Part of a small language model's weights: learned positions.
MLP neurons of a small language model. Each row is named by its layer, matrix (up: input weights; down: output weights) and neuron, and shows model dimensions 16-271. Each number is 128 + 24 x the weight over its row's rms, rounded and kept within 0 to 255. Numbers have three digits each.
After each neuron's rows, "fires on" lists the tokens most often at its 100 highest values on Wikipedia text that the model never trained on.

L10.up1309:124127150148108147127128160120138130150137135129134113117149133148119151109109193117108143153113124147116108128137142141136133120149129114155108137110152110076147168116118115100136115133107130126135095127124090154161126166110151137084110135117102125129099106164159165093112122121131146117114080122120082120122093102121151125129108155104158142086115161090119155101135155132069114137100096134120129136132136182174147137157114122123131132195146100130151131081089119127137077122151153133113119130151106133173103112175139137125146128193135115116098150104107182097103145127055150119129112102141085067139076138111099132137155149118089099115163152135134133117098152164144133132167159108168118083108160139115139107148124131152161151181144105186127099138112144135102148132069144
L10.down1309:102146127145148102098143104150140181126115088137136139119135140139119118136109180113161131112090144101120079083152092128148120184146113167113144135110085132122122113118149125160096171096112125153111178085096161125114109096137147109153157149088196123107120124071114106097137168147152125115149109144109157113136131110127114115132108120133107135111139098133140096119133120128121117124099137132129174146131127059150120131152107130118143128111107170125043054147200143115145131096126137173166107117127136089089138127119151135096135115123113153119126180125112125113109135129150117160157122152161145121142112141119106088162116121131154186111088156164124126136147122156139126080140159144092152129138157140140116117116142125133128125099125115113109214130133118134179138145147113
fires on: "\n", " in", "O", " not", "\n\n"

L3.up819:131121131054151161157129165138146156132123111159108104102139145117126088197120104096128118117115087145164129107124136101108118135108062144142171157093108128127123149167139136144102166123097109108097119141112125102135155118133135130124119132177111115160168099125120175087184145126104134154138131116132178167124085114142107125115115134141141114102121105166120145124149113142100121171129104127126101106105053146130125133133130150121142154164121153172103160138163112179096093096168120151101128149151121113114071141145109143137161113117137113121097136130138094138144112080137117121147158100105101138144111129173084133101171105140151148114098116125109136114089153132136146163178123109105141125104145127136159140139106089128123114114155141148117135102127130130150152092125145
L3.down819:107101127151146134125101079147143040110130176144146145111179123133145182096134126110098113138183136088201136129124117150111139159131166121145107149118167129134121145120125140131128149111118093108124096111109159125097100119189154081150136126131142113069134114121129108156125143150139155139112122138117124125102133128106176078112111111111129137147130127112118136115145144119134157068125114149138119109078148119160122140174122055156088130103173128110153088129155132181115130047109165110126113109119081116117165140141123101144122190113097140120151149107137156126123104140093138147167106137131141134135130114139138142106148126148149126148163132140124160128114072135149142125148147113130149153111149138131164142106069096119119160128107126150121183142126144149119125112137150
fires on: "2", "4", "ate", " as", "8", "17"

L4.up950:162136153124070124134139142142141133123164111141153118134103102126091147129107122112142165145150105126133132128139114124164139146150134184173140108091102119135171132153082073139132171127136138123157135141146156106109127075127098120119139106147101176128076112166100117133108137120079088111133121120133124113133152126186127130153134098115164121175169129116132093103119145166140124135123132132121143097103115122152144128128140134102157170125089117169128131108152116123119106114136145126135145156145161112121126088124124114154142129124116118101174094078136112129140165187137137117144132143129128114127138138127084108137124110161084152145138165154121088115134125158084092088118155158190132140078131071127128153134116148139131151141156072136163147139173114053097162138120129
L4.down950:123095134132111132131147139131137124140099144130080137083165143148146088105164127184104134125162142124151111118134172167118143100088122142110147134111111140092182134136115156093126084096193120149124135123149088168140141115123137128147111132137117116131142083151097108112129130144147122139083118096126068146102110088158085098100157124137098168104144092143102114106156129117150128098150122134113111131110142102097143128107149145141112128132169160113147112153153122130101161162148118170093114072111119149121155170125118187126133124095157115139126156174135124142105115138187136111125138107104116142094114104116142093129125149123119133143154141142131096106097137123141106137112133132128109109132123160174104083120127135158164116103103176156116140166146107163142099110128168
fires on: " second", " school", "-l", " district", "-L", " guns"

L3.up1123:164067126101095147126137126145184129123133095122102125129138149120142112127112124125138136150127140148132087122131155088090135117112126161097147061101122115071169131140137099129118141130115154172121143151090170144129132103114072126127107153139144133110149165135106158120196153127099111112101134110111126104135127078084121116129105112124181124110129127135132130102151141159183089119144111111137104143153128101151173102140147123117130127139160109139121101174120102148123044112149131124104111130131147168175127104118129165169139114142132126132103117149098114131161111108058159145153130135145120121051118125098112134114142160102118138126142129133127108075105139148156201118121098136095148154145143113144088130121126131139126146183140087137177121138109117140104097151087121
L3.down1123:115157113130139093136136133151103106095139153150127117144108116168102183169079128127143142073116143115163160130194126144152152138176109110154082139119128141159119093114095159149104120135131075119127122145115085134114139144151180124124164157130179124150128159125139089148042151110105133158129125110139136135137112095142142120128093142145119107119092161111141116134138118124089150125143143144095112103143136153140123129120074115124123151106095104154156121125130163166042151120127155132138110174141133132146124114147139069125089133130102155121158078130139144134150119151188113119084101131126152131168135125109097106164129145172128112135104095130125135149116113136151108145156108126146156087129103141129181140143116135130153109111128135119107125127141148112164155128137096
fires on: "ey", " Goals", " Dist", " Vale", " Roy", " Full"

L10.up841:162152066113126155115104113138124128100105065123133108074127109128149124139126115179102143096117094177172106110156148106137138168114143141146146169127135133116094111140112133117141145124134093140144089140125098112133132144120100155133188151128136128106118124126173144087130110112127136148114118129131139133160169153146143109127191114088120102115128090141104118122193177132104104178142152140101082152118142139147126086127123129164110127137144126105136075089155098126124146113123140120117095116135118149127139104093165114098103111137128098131095125127113165103148163119128074108103158133130170121159152094106115082117123143146102133111140143140119163145130133096151144149162124147110139135173114084163109122148149159148111164143166098125136151111138111115151126122188083
L10.down841:132086117174149130124115124090116151134089107167143142127127093122175129128110108137147179091150081140108134110124140124120111151131112122097108139150150128132108070109082123131094148147103158163120106123131131134087138120143151122148111144160136152107151148133171133104145132130127119108150129137082153139129106105120173103117111133169152181107124127095160091147141085138109134100138147150084124159111090144078128129128096125090167112134143149140141103149125129164103138093096116153089137121152159163122117118113143122150088124179167163084097137171145133108165155152124126120103178111096130131110101102115124152089106104133118147165126175136146136125137111158177110140147120153141103097147153192138138111118152136112144158107145108139157115134095095107082109093113118
fires on: " ", "\n", " of", " in", "201"

L3.up980:141130120115150090096155119136138127144102100064146090112137110136138134132092142103164142111121141146122170121084073109129127157169132096188110148109135097093085128118106132133078142134112177106129118096114128143107147088117127138130133113156091122139103148138161121141148149129122124129160117156119102147103149119124135127136109133178131096114143091109101122124129129098142096112117132124155154148134124136092181138126121129126136148131115122151158150105117126120167136123125128127111122142127145133070125106138162169093171141081104110137166154112104130113201120112144130080136121185117060140155135133142110072144133154145107132121151100145134124114152125107122133130129166103061134087096118111132179130104142112163091139117158064109114102107108115116102223158153112
L3.down980:105086129131124139109161104126134136099133150140134172153116145100128111121121174125085100142143136146184113172151183177139151116119073131092118074130146175142162154126112105116140127098140141154127160129118172146193114141120112109092111146143129123084134107108133131149117126091129146156137151111110153092152148173120127126079177162123129135123121127128163120145124110126158130141135160111124120123154112106137124113132142123132117153141120106146090172125142125092127147130106179112130097129121104060130111157105101081162095133106164132111091121144131128137095122127102125146143154116130125161118105110127138157132133131072159122113140110140113169116128132127120164077162108144179074144173156119123089126169083122080138160110093144143169155140146136159166110144132132
fires on: " not", " good", " designed", " common", " elected"

L4.up445:133144132125176117114116131110106139149128072107120133118121160129106138128122142164108172105127071125157109110098144112103103117114121092155153108160096129133149156127116115148135120126169124169112139104163162113104144121116111135123122121129140108127149118130116138090082130163155125079119160134084123116106109124091132108136167138073148133093157109107114112128136151058139132129157131157155136090189118154156078162119100124122147155123137138138144150117104139117141117127130136144112116138121168082073126136137121145129101116134133125149149122137138125123102120103120097099112138138086089177132087109111133070166111121181127087111108095110129152138112125145180149185126118102101159122155123151149181125104124158159102130133127150119168125096168171141109084115134123
L4.down445:139133136142091147123117136155142102122172113135149134107159097133088124129132096143116099144135156153129123125150098104125147124111144166127125136124114123128109119135147142135117154108113133140104128122139101110141125109165112114112126104163119091151132133125143139084145164128145098100099138112156144176109137096128161111136112131131080075138106186118139113123102092131117122143103119173112148120129102115137139127141131144161128120135123137067118114123159123135175148065146137112162165164154130130172146121139103109104141108111122154102156145165123125108140097102106124175075113118122156160194148140091087149097084101099118117111142125131109107121097139128098133123124103166124165136129167106121143121102180105094114137164126145126096122180109144128122125097100099
fires on: " but", " who", " there", "igg", "There", " court"

L4.up224:151088124126109161111128151108135139113106150131142144171128122138144140125086142143076084121125121135170132156154163133133174105108112196103106160150118126141118113155188121090145108122122153096137136100138135131189138123104119113137094189113097141099138128072117148119167129132148122127138148139122135110112121123125145117079120123077131138145143125104121141101140140101159127135155133165093153147145096151119121099103115127116139055139107122138115119125134123142152112106114138148119127131125133141120126128070154103076148152106140139121138142153119117148109125106149138111133101121126085159119110124113141160129134114105111138169122109165108207122120131129126205157110126127085145099130139164105122094116128140109119164155124125130111114109099142141083161142154133
L4.down224:132159141146112135106165093129128098123137106073153135086141107070116118131140120129133123138131157142181133127123133127123106165109109141110144124117132148164146136166114121176115115119126124117110171134115099156128131123119140115150154168116127155163150131131131131096115114130080118116130135121169083131109113069163121102109106137164129138143101090133129097159151094123144125109114119121139156170165150105107113126179117112169120135067123108133177108147112098183096169095135115144148167143089108119169166064128205135120118129116119171142130166141112134102137123141152136135118109165092115142147120110122095106153153131138060096146156149140159132107112117096111142128097148100107107149090161136086126153105116132120156107098130161131115107125164091163140110093104137
fires on: "aw", "t", "ou", "ok", " Creek"

L4.up635:125131107160090153138141135162158119156139113112134117128154115144154072129111177155122111146137134130156160182129094094134162133140124141102135116126100131132139144130113090133147115153082169121123109127108153124091173143110130129152076145108099142118132106146148108080196127138105115123141138134124173144137105082134139103124073143131091140117153149133092162141110127137119111130118142095159100094096118119051144108133125129141091148134091121123173138130124109142127099132105158122162128082085101145130127162091152115089109131149109147103152099142140136158090179108129141164111129100130090157142138134160120146119129126119109136147137123129147160115125131176116162067144117132089115108115104083154125121128135089129130112148145131108113113154103104119111209104137123
L4.down635:181126129106162098137104153124120116119099126155147138113134118085102121122138162127170130141172149146143136088100157123105134158110140117151146149140142130122163133144147142142145079106128116102122159143111067098148100137168127145143123115146111100138121162127105130167130132190101122114142119141156107123135148117137141085099121153148156132160126118117144112098122105144120131094147104127100126116165125123100092148135181099119143153124115112107096114110110158156072116097126109158131168167124098127138139108112196132148132103121124155111162156081104138108121114165151124077129118181115059123125086128137124129138121102118118189134106126076116098162129056112141142153114118115099160135122124156127125127137093118109127107110116109179115147063153160130110126145109156
fires on: "32", "aw", "ex", " reference", "ots"

L10.up1015:109149148133114112116098137116161152123112115166139116135103140112105132118135137115203148070130144135114120125121163129130147171153132140147120140110129110131135130143115098162147145119147151112123104157133104128175131124153117130088137137112108124108107160163098118111146127102124092151133151092146174060085102099134088120112138098141126114105124110103126127158173132116131107139110169106122104135162108140133131150107112101139111095134130104100123134122099148095157135147129132121133132154156153148132118086113122113102118083126158175125131088170084149145143138127138146116101106116143123146102110137125131148113117167165124161139106174124113097125152108139099087184100093147153118121136107126135140134095078124137129108094087147098110141074148147183138146133125119
L10.down1015:111144116120116106109146158141088157136116138105106106125156110170102140147118136137048118129120154120114129134144110101138148110165104098138109105135107123085122084140112141105100092113112163139130144104115103108126126115139155089162161136135132132123125144105120133148132148100145148102115112195123099174126142185108126118141142105119130122106100119140137133137098157155158148128136082112065132135096142102134112129145158117139126191122101147155139159127131107136112153104096119125134145076062110127140130135146121120114143136103112083156153148131118121139164147173111147184138106104104154088156164120152107116118127148119176106124144100099096113129117159125093169075113159111124163140095154168107120090092168125115109132161123132133114090156117171133129137143120131
fires on: " |", "–", " ", ":"

L4.up1436:125157108127122102148137119144151137145153104084135135132150101155144159133120156124099139140127141136133190148117131099124115135138142113123120091087135143147137146142093140144163134135174123140160109151143162093115150144154116150128121103186157120142111118120142117103097091140140152133116152123165095141142153171113174123211103095108149134126123117136155085103098145147157131121113161130110103151086137108162174129136085133122107180118103143120140124126147139131168096125156135142141153133142146116156131173158151124127165130081140152105072112121094129161124171148136132155110103156135143132106130083142139163149120123149119141126160107104173139132129118130119138096157155129138133138180128105211070106118117159139145128134144115127138111136178111098134183158153104
L4.down1436:153107114115141088134112167135146103140115112198113122129158192134142093162096124138121140119108156172130111140145142153161153112105144104129110093157099135083111131122106137126130126079129151152122129127151116115137137102119134158130127135168132117098098123114137130132135131168137095114083113124104130109123112158127077115143138099119084112119112121113145115073092107126133141114142153146086149124131113143132117142112142124141149110164192151080092142122125128058180103146135150112139067118117083127112139150121132107110145105073130077118118159112088150097099103093141098104109144113129109125147130159123125127110113147135161148124100136156100131126120135131138150141108114148138155126159137154082150123173134123129123103133106133147173123163117145145071120103132153
fires on: " st", " Prime", " Prize", " Mah"

L4.up158:131130105139146124136207132111158138108108137125100128137144134184140116128116134166116112100132174172131130120131112113132093111074131140066115103085148103101122120125096135137094086131116128147085134123141105124113116160105080138144091158155115111119180117092098117081135136129137100124189145167118111093146170122127159131108105182149101141141117132120134082149146138103101128125090145106140122123167097103139125133128114126121162139132103151114185099130107132127156128126157150128104143127129110148109126151081138140106146123135124129143171164155121161090117145131177106143127115167107142138174129117137125137114103107184098123191167118135129190105152134166136095129151138135105139113150112170135147091127137146124120139145114112134123111181144141139136142113120130
L4.down158:168106150104137093145127133108125086122113097122150158102147117090095139138078116086103126147147107157146162111114112122143141139168074140135139145158125189163144172113127106153122143124130146101115125121153109120108107141177140117104182109117125141175107154151132139127163137156139142125141102116152111140115145107189090108115159136118134110154096126160119067108128119106123149147087131129090135134108155147138104115133156120131098107103161129098108110094125121162156079111116124127143113104139132141151136109176146057137090145138163112139158124124095129145121127125080117116154102156145080136146112175109130155135148153099111144134152181080137119169109097124074140158116108118166134127124134123094103109126120131132125112116091138108124168141123138125064136120067156
fires on: "aw", " As", "ots", " Company", "asp", " railroad"

L4.up173:106114054149165165119123125123157135143155156073148140131136127179108162129113160131104092115118171146099170134109198137103117129144126069113098101174160140160107169088170153108128113172160136138092139130130145143142129102127157142131135112165116129125104134138149114126104119090116135113189139134081113098142117185151152123125140143133113120131145160088134097146120160135133138117126118163165093091139116146148102170126091127127143157131119075106141080103130119121134105120125154142130157144144168131136128146144140120099120133123123141169159126150121116139108121136128146104153118127137149133146111143160114090142124151127146141097094060107124167158045122186118156181143125124188122105137134102126177129093130100112116122117118123148129110100124122088116099114157121
L4.down173:156114176129136134101121150157135071148122095112118142090163136071094136101113082109143140175141149123087089162143110126100158148167121154089138144131128132134125164170143117151098149090081143114151117145124157123131168130138123121134099110121108177142118155100142139147127163098133116128134134111154150131153136136129094154109160090100121113080088159194139119145138124116148106180149146141121152108167159081114116151168150114136111111106158159135111138161146127148163074115109091073156156140099127131134110114143132083126122126091174123097136143121128158122161137137104149154138125120111142140132135123071129130122140132121152115125135124126097101141133167110113169133121088124146141156128135132128079132130113107106111131113117122116143163156185139156130112103128133
fires on: " it", " there", "There", " conc", " priv"

L4.up335:144087138141133108138122124106118133152051135099088132110136117150152134126106143118127153109109132165088171186110083125175152133126129122098132147111125155092152174150107171116142113151115095144112104122121162104112107108140150148104164105190101124128162112100144097115125112097121117120110124099119117099140122111149105116143207128100120117146143099111124120153131124128137123125154149124147115120130111109164158169121111122117112178139137076141152095105135118110128127136097122146147157112124086142143121106116147145116101143128134107118083094121123184137124105100091140128114142147110116122113121130159153116131123138121121119088130131131137090093086131169111116190126157131087175124123117122118141138099129156144143117155132129180177112067155116156148102118140130
L4.down335:139162125164118141098130158115134093139161107138144169140127109093124155137111109082136111192128148137136099122142151145086119135139105146092131146141134104147114109101097071160111139108095150152158086141141127107103151120124113114144134116118163122183110179105146128130139145134116130156145144131173120138130100170106128156109169120138110095129138152155116137124100145117159155146126118114096142127141114142123120118140169129144117094102098126126123122158125177187174094164139156067153100125095121097148130124148125078108177128133156135121130160136130094141156132101094116144133107132100157189133130121106109176153144111124117120162127111108118136145154118070095165137168082140133142189139119096109115132129110130114114109161138132049162136148130183127113137107111104
fires on: " There", " there", "w", "There", " saw", " two"

L10.up745:133108094094121108127077108156137133160140099124136083095147144169137127140100147132142141110136141113115182120094160144138113123117102181141097088165105154098182163080133116126134134142126128125113174112084170151164109147106114097130115129101129101128106127134115163132134171102111118154128134087080122079112118134161111102102151081132142158121140068093089138107159117123168147096135101136124142162138079152089152139143129166112110118162121171110147112103093094126154084153133126128135099116172108138119120143122099107132125126134102118125153109140172149132141090092115109170138097095151106153106133134160131096144133139098112125107178130158153192167121122138152134131170153089092144113145128142125147121108099139128143130129116154090093099096136112147129100171115133
L10.down745:109123146147157154119108123112134119115080129164130129115139176102132099129132175177097162114122155129183107128157126063112114129141115071104155137132101109102130125103156127109110161093145171137145125145146107118097132125155125138135093125153125131112144062106129125132158074147137100130106107129137124127128157088150125140120119165105159094117133129142119116112142102123097094150151109147111133124118120111148149111100131122101144133167136098120161138140154151146095186155132100112133135130143129126086133092149117131092118138106123121130104151150156113136137116117152138139164173162078158092120105126117124141139126090120144118147134160120137111139167128088152082163145147154187101101145106095092102147135134129072091142150115107143135169155097128157195169132134148
fires on: " a", " an", " former", " second", " his"

L4.up1122:154118129122069111146126109157060140136079126142100130127132151131159164130135179104127126110125184170132061148082141169118145126139131095157133132080169067121158141100132139096123127107113112146145127153076100108080147189123182126152165121126100161141119122122129164137119116123172126130087108147105110131093121142113103154153101099119188111153112172146140132076123124160114131125119134160140153120149133108161187096134141127136130116138086130132151137155107111130151138137142127146155137064143116149155122130152150129129207131130130128125150160151116142100117136095094157103121128095112181155184129088132120172141122134128106147102133118127096153129144131140140091113138175133106123162139134129117141096148120065120150115135130171135120116110136127132103144167127148
L4.down1122:148087129149164099157153146092109111138141077127126115140124105103197125143070101133137129101120141120169130124132124150154139138154139097092107122163140127100061114123147095115109159141160161101119103114147134092113105104114116147154143117148136096125107148138155121147157126134140135128110122099152124145180137149145104150134135138140113085103127096126138083132143092144119155120109158149146115116080097146145133123100111128121130148097133158116122120120102148106131107166122163077111117128156145101133115117133091071111142130131140098107132138137131122145161094126139116183115134131136090167133132194151103185136163192121151089144075136097082149175135138137142167143144125128144158146169124129111136157137115145160090125153096139096124143113153165114090159130159148
fires on: " all", " Prize", " before"

L4.up1285:096151132107142130140164116096158119126128144136130084123128093140130111128110159118104104135128133127130105148140121121100149131081127090088140147086157157152108110111120100102110148100105117131176139163163086135097115066140103110090167133147100125137094143123137143126120126119162203155156131152138165112129153117086107154158119143132160122122117139115157102084088118197092124130129116109119156090161140116135134107145154136119101141131100077111148123165138083125188103130114142137123122132133131121120131176151111127103142134102137120121118100111096107096134119174123125143105112127142131117118103154092119151166120111126074124100154146129150154151156131092123158131148118134119112142108144142142139172137120159113115117118168105110155114076136109107118143162127127
L4.down1285:149109130123160138140153153153083154147110103120103105146112171141202166126120148141126137102119147079134170117130160172165140114083168110144121112141096125150124135137105131107100111137126123133119132115145148103150138140117130175163109154123162093074134093106108106134127142144124088125118136089101124136108110157097109172155116106133114128126168069142124149154109106138120134120140165153107152119101107145156141148086067138135160161135149129135129147101123095090110129128109144134111127097130126120125132145102111138104128136151111097133158149109131106087123114147106130124145153098125090136119142103132147099120139180136178164113096084158156103130140129161120114128107122098159110107096084100106142143165153136144110148132092119096148123135145148156119149134139102
fires on: " left", " Prime", " st", " Cole", " Kerry", " criminal"

L4.up1486:149133124081156157107137117098103127115121134120089155100167157135100135121159098121135152088142176134099116113114118126143144149130132087150116113106136116168087109134139153151129136109128161127119140122113124153146096087138144122118106101153123156149114151157176128152101127103143113094167132122137075074115096137125114160142116100151151162115132144164123112155133181167123141124130132132124156138131136170131120137135102128116120147141144139109122190133099142120161123130157135110144113125155105100109122143114099130137133145120142125199115098114122139130154092200170070133155137104105117141105169088079135144117144171155114147106120145133158106127124139189110156180135112134162118152157146099084128133175122144159146152145118155123122156126143108147079104165193136
L4.down1486:052126103156130125125086149126094153128117126167141132148094104128163129126139138127146114133106156143131126157102104123149095164152126110125103113119105108109082144098140101131102160160126125117102116126135151081143138132134146123133103100120146157139145098106116134117149166121121165140084121093109136068171144166110147153188109121127118144129113155125128116108123151144118138110157136129167124142108127145161098168085133145144113112108107135140124096108163179090165101129130149147128096124147156144130137143136100102090132116130078126117144151175130128226134135133113141148126145116123148126104093147160145165126125113097142080133103166138130130134137147124134103132118110147106143125147121121114157150104142104161098128143147162132147152133094195108131130138127100
fires on: " all", " country", "imar", " always", " retired"

L10.up1190:130131118138119134118107118119151115099130108122112110143120094179144124110108145112134132133108078181141082127100153135153130137145128097145096159082128099152141116079157112129125110149131166141115148174123117153102133076083142156141098164148112121143159098166155144138120113144119124138166125123116121150104129183118105121122071151104135128149142123099115155092116104151117090132158159127147129132180127134117137157147138127117154136158098126162170136146089092187112112118157122167099139121145101136071131147074127140126123113170094155068092157137146154103093144115084112148108167143153127101095099135135147119124075132161141141144106140133123151120109138074162173163105155126119074143148102121110156139152139132168107093136123116155171143112128126148166112141098114
L10.down1190:142118072143137134115118125181171155158120152151141151077128131119127156148154089116164085088099089113162127133106113144130132142128135122108121127096190083119120095126132113146091068112112111134158114131113144086140138131148142130156138142075123120119206130138106108098112170144087136137150107141079119168126127171113118124130144129156079153121138116117113105098132093146121132104182152096074157146132136137092130124091123119165163113112158161149113087202136114096112133117100120164125152116118141092115117169100144181130097111117153127136132141137118166133132147132133120137140121150148139140153176107100145128062145142159148186139108125122125125134108145111130121137098096122144109145131096122072116150100128082136133152113137116122114134168168140147166076108120145
fires on: "-", "\n", "\n\n", " by", ")\n\n"

L10.up108:167129119135117102129112125107089112136103074106121150163127159149135089113145127157109139131157144115119153175169117097144148141133139128092095141099110113103099163104119130136133149161137115105157116177129120157170064127138112116111095097181135144119136104142098148098149128129124138150111108139152139080107115106194104134134121146146153111084146145129130069162128076128145121098115096175142080132101142160133111154154120107143151134110142128121142098152132100120157168098148139173100174140150134151135116136138107175122122108139109136138100118126139135122159117102140173146100123126131125141180130123128111140134124120124143133162090118151187143122124162113133121165087142088160098133131138061146150117127130139168111082162102095118120103147151140110146101102120105
L10.down108:099139130113128166149174137143132136148134130143082092109132053129122141125129128131179122107152146143126134107091121160150089111110145147123125103116114155115128141135147131113082118129099147146143131170116129135118118144105099094115097134184107107139089114112144100143055138139136107121151091137136140108175112157130120082174153121128139156126155131128147161139094153111172126125147156112083130136176111155089111122133124122109099117148139126130162134152115169154098121088154164161092109121123148093132116132147088152153155157095107112131138114138149127136158131115071110077125105125118136171115107110122124119108139127124129114140167147092134106130098151118098090094084148109185102121158167139146141102102083112152135150137131099158099144117146129130124111134108123
fires on: " to", " in", " a", " k"

L10.up173:163138112160125126138127133124171116162158092136144098108108098129128109120111125117137124106109160130166119163137117084145138136139153132191185150093139130111139146123125098131125138145170042196135117130116129154141155145112060113130159121109143112116122124103158157075142147081128143169129136135117110139141092125144130104114114175091158086182161108169131130148125193130161125136058160158146113168124119114108105150145147148102116115135106121129150120139104100131153098109136117130123137128099145175139132118133131151105125132110153128126142098134138128134138169113109118148078105136103111106130108102123136136086140101126126152128132136152163159158131138119152102129152113160163116086160112068149094124108129145097135104087171140130103127132111126131141131110108114
L10.down173:132143133136138117131087114118171133113075113114147148127094131117168129163135107095098169104095095136085115155152156109115150149143124119085119086124124174116119094125102139114144117111140137102117122116115124096123158169146127113118101118079140137129124137165159136144128074173143097143086147099156105136116129138115132137136125120203128120088192111137116095169149109109150188133132101143125115144085131146148136123133151136136172152160151090156084179120178108117133111168102141145103135101157125148156115117147134141120125141101115101102144151134136145142145123140140115080144148139107130106118159096107076130120145134124128166095086094127167129146124128114125128161154128132129109111115144102113158127152116157144158148112099145106120110122133136115090107136125087
fires on: " the", "|", " of", " in", " his", " ("

L4.up389:121097139128137123095121122112096137106089113137116103108118160146163106129139111140144103141120150147130136131128171132124199158173134110087122091115178110141108161154102169135134126105119123154125109134125129149130119129106142115107157111149125112137099130109131139119170140107165117149123139135210135159120108129095133110162111067092172131132119109184102148124137145161146114120142111138144149102138137150096136134126115124130129131141141127092120132156088154127105125132131112092180154123139103130075122131153127162115146111142120141162135113144141196142093089129122112140138151102136127118137110130108166122146169177110101113074145138201095137076138124136123125127138095136122157159156106092097120140114119116137136143132136147094125125107096112163107166110144160
L4.down389:100105103133109166139166142126124102146159122137092123138086097074128151123100137108145128110119140138088113097122090124159083129121148106095113118111150115094099147150138087122095159139133147144124088114122156106135147119128138158139121105144119175134146168066122114132142154126058138118101113116120097131152167129105166153155112143146142128089101151126137144113150118135135167127184176155130096137131125130105135144141104159142102100123087157148136107133151154131144146170117146102170123140118128151151089122120119096107158088120136112154136155122102116143146143112139136145149132125128149163114179149143137156112133150138114108122071132131125170150143154140103108121110132131133160133144118146137135149148117113142042135177105140170111143101126145107127127118118139
fires on: " all", " different", " elder"

L3.up259:119127140158116112129104173118102177119162127123139094106087107105105111160136137161141134167091131167091139119117148117138144138164076113131183111134094152113167125126107113113104130130138150150134163125132084132164124155097115139135144102140093127152136127099128161146121147093133110108119160118138122131125082159122122124131124119124082114086114130137103127135145096099156110183138160104175146161103126124108180145072137185170151116176158189093130116140090169172158102162132153157133117124143107132136071174141141136139145111097161120124197106153159111157142122122108153095112131158113152123120127097112095112145157120125128150100133103097154121122146160124120192131163146159128120158129123113118111120149134140116155074144119110191115117086111129067140146169135137
L3.down259:120150119157124151124122099127134072085109162136153121092151108168135160073122147129118109176163140116166137129141142124158115131110169128142108133136163128118138126136116095130112154134117091122101119130111101156095098117191152074157144136145139095097130107124104116144148164105139151140115108142113110117118145128128170058111094102119131131193134130089136132113161117121155135069083129161130103133080152130145123151175123058162081147094153155138171084132146127203133153127102148134126117138130118122119169149165118121123119156129100149122113134114164157129122112140062147156127094126147121131145142124149104135103154118155112130169181163149142167127149063152134129093125157119122133151113125127130112145091104107105112136143097089139120164125152134151098111119115146
fires on: "4", " first", "15", "17", "t"

L10.up237:111134125103149122097153115126112120126127153105149123116128139153116113097085148156158117091135078105102113114125170139113116126160120089095115149101059145139152109108144106134125124124167135157174091135130118107123159117111095101136144121115134136125127127103096126126160104111139096149091147076160149114112113109112047137139157111142098062125125082131097151115118133131132110141153129156138096140140143170118152143133119102150124120161117121170132116111126127141110162142081128124117115158164162176132121122094125140137119078142148155091166096167166131151153132124122128094119139125176107133044154153110140134166110127148102119132100148132143129109133112119185151139122124123108147095124119162116184132116104134124128160125124104141168143127187118138138148127099122
L10.down237:125110105107122141139133138128117142112156138172163136115144123163158110113135085133115110155158118080121149127159104185118110102133127191116132114141137121090114092150103149098147132106135106146119102140145097104134112141155139107137155147159138109108094151148127112122162122119137155093141107152127088143107111103209158123134121128063091140143104112114161164131081118182190137112107170127073098143115126063132175114114135120118124122135143091128127116144147153146127119114144162107126118142110110083120138152098093088151156110078095097123133121156125143128141102165137139138129113124111134101156137124104162141128110143165139101128110128133103116152114131146136081144111126157122150111088137114144103085125121120160131071137121099137107138127122166148134139146142128
fires on: " |", " ", " to", " Records", ",", " ("

L3.up1155:100134091131163124132149157177121125123121141087160127121117103136128162135105157138113107119117118115116162113136132110079100121162123099102125134153115182113157146119194118096123148117139144115158105145174144126136097108125096147157140115149165148122164122145119118103131099099135121068148092098108159131119104137161128130142159127117114097113142129079160135115141092124085143104133125112160129112107142139142069105123090134138140104148133145139133109115103125116111147134115102135096126105149135132103132120141188167182139147128128142169127077111100129146116105122101121153101151151084106120163129134101131151131062161160124105127084129143112159163153118126138123153128155123137139128139152129107133136149110080124117141140156117158161092100158171115088121090120104
L3.down1155:104124143167124157166148117104165152114132139099112136102181096122145132124162114152118121119122149132225113153126112115165117125102127154134158108134103141128139121147124185128094162138146108129117157136132122151100115135149150172120112150156136114107169130129142169123128139110132123137087123132141103144088138111146170079107142137129119086141119115156122124134185086118119130145141145134128140094166089107150130098117159108141132130111084126105116134190140085178058134059123169095134142124123135137097115143120142090126173129108140144142073131099135123119163094145151142104106114107131120140138090154091092085116091128114128115148174122141129116090123099119135134102090134137084123130120108101160130138149139110143167139121120128110115170159119117141133143124142141
fires on: "k", "ival"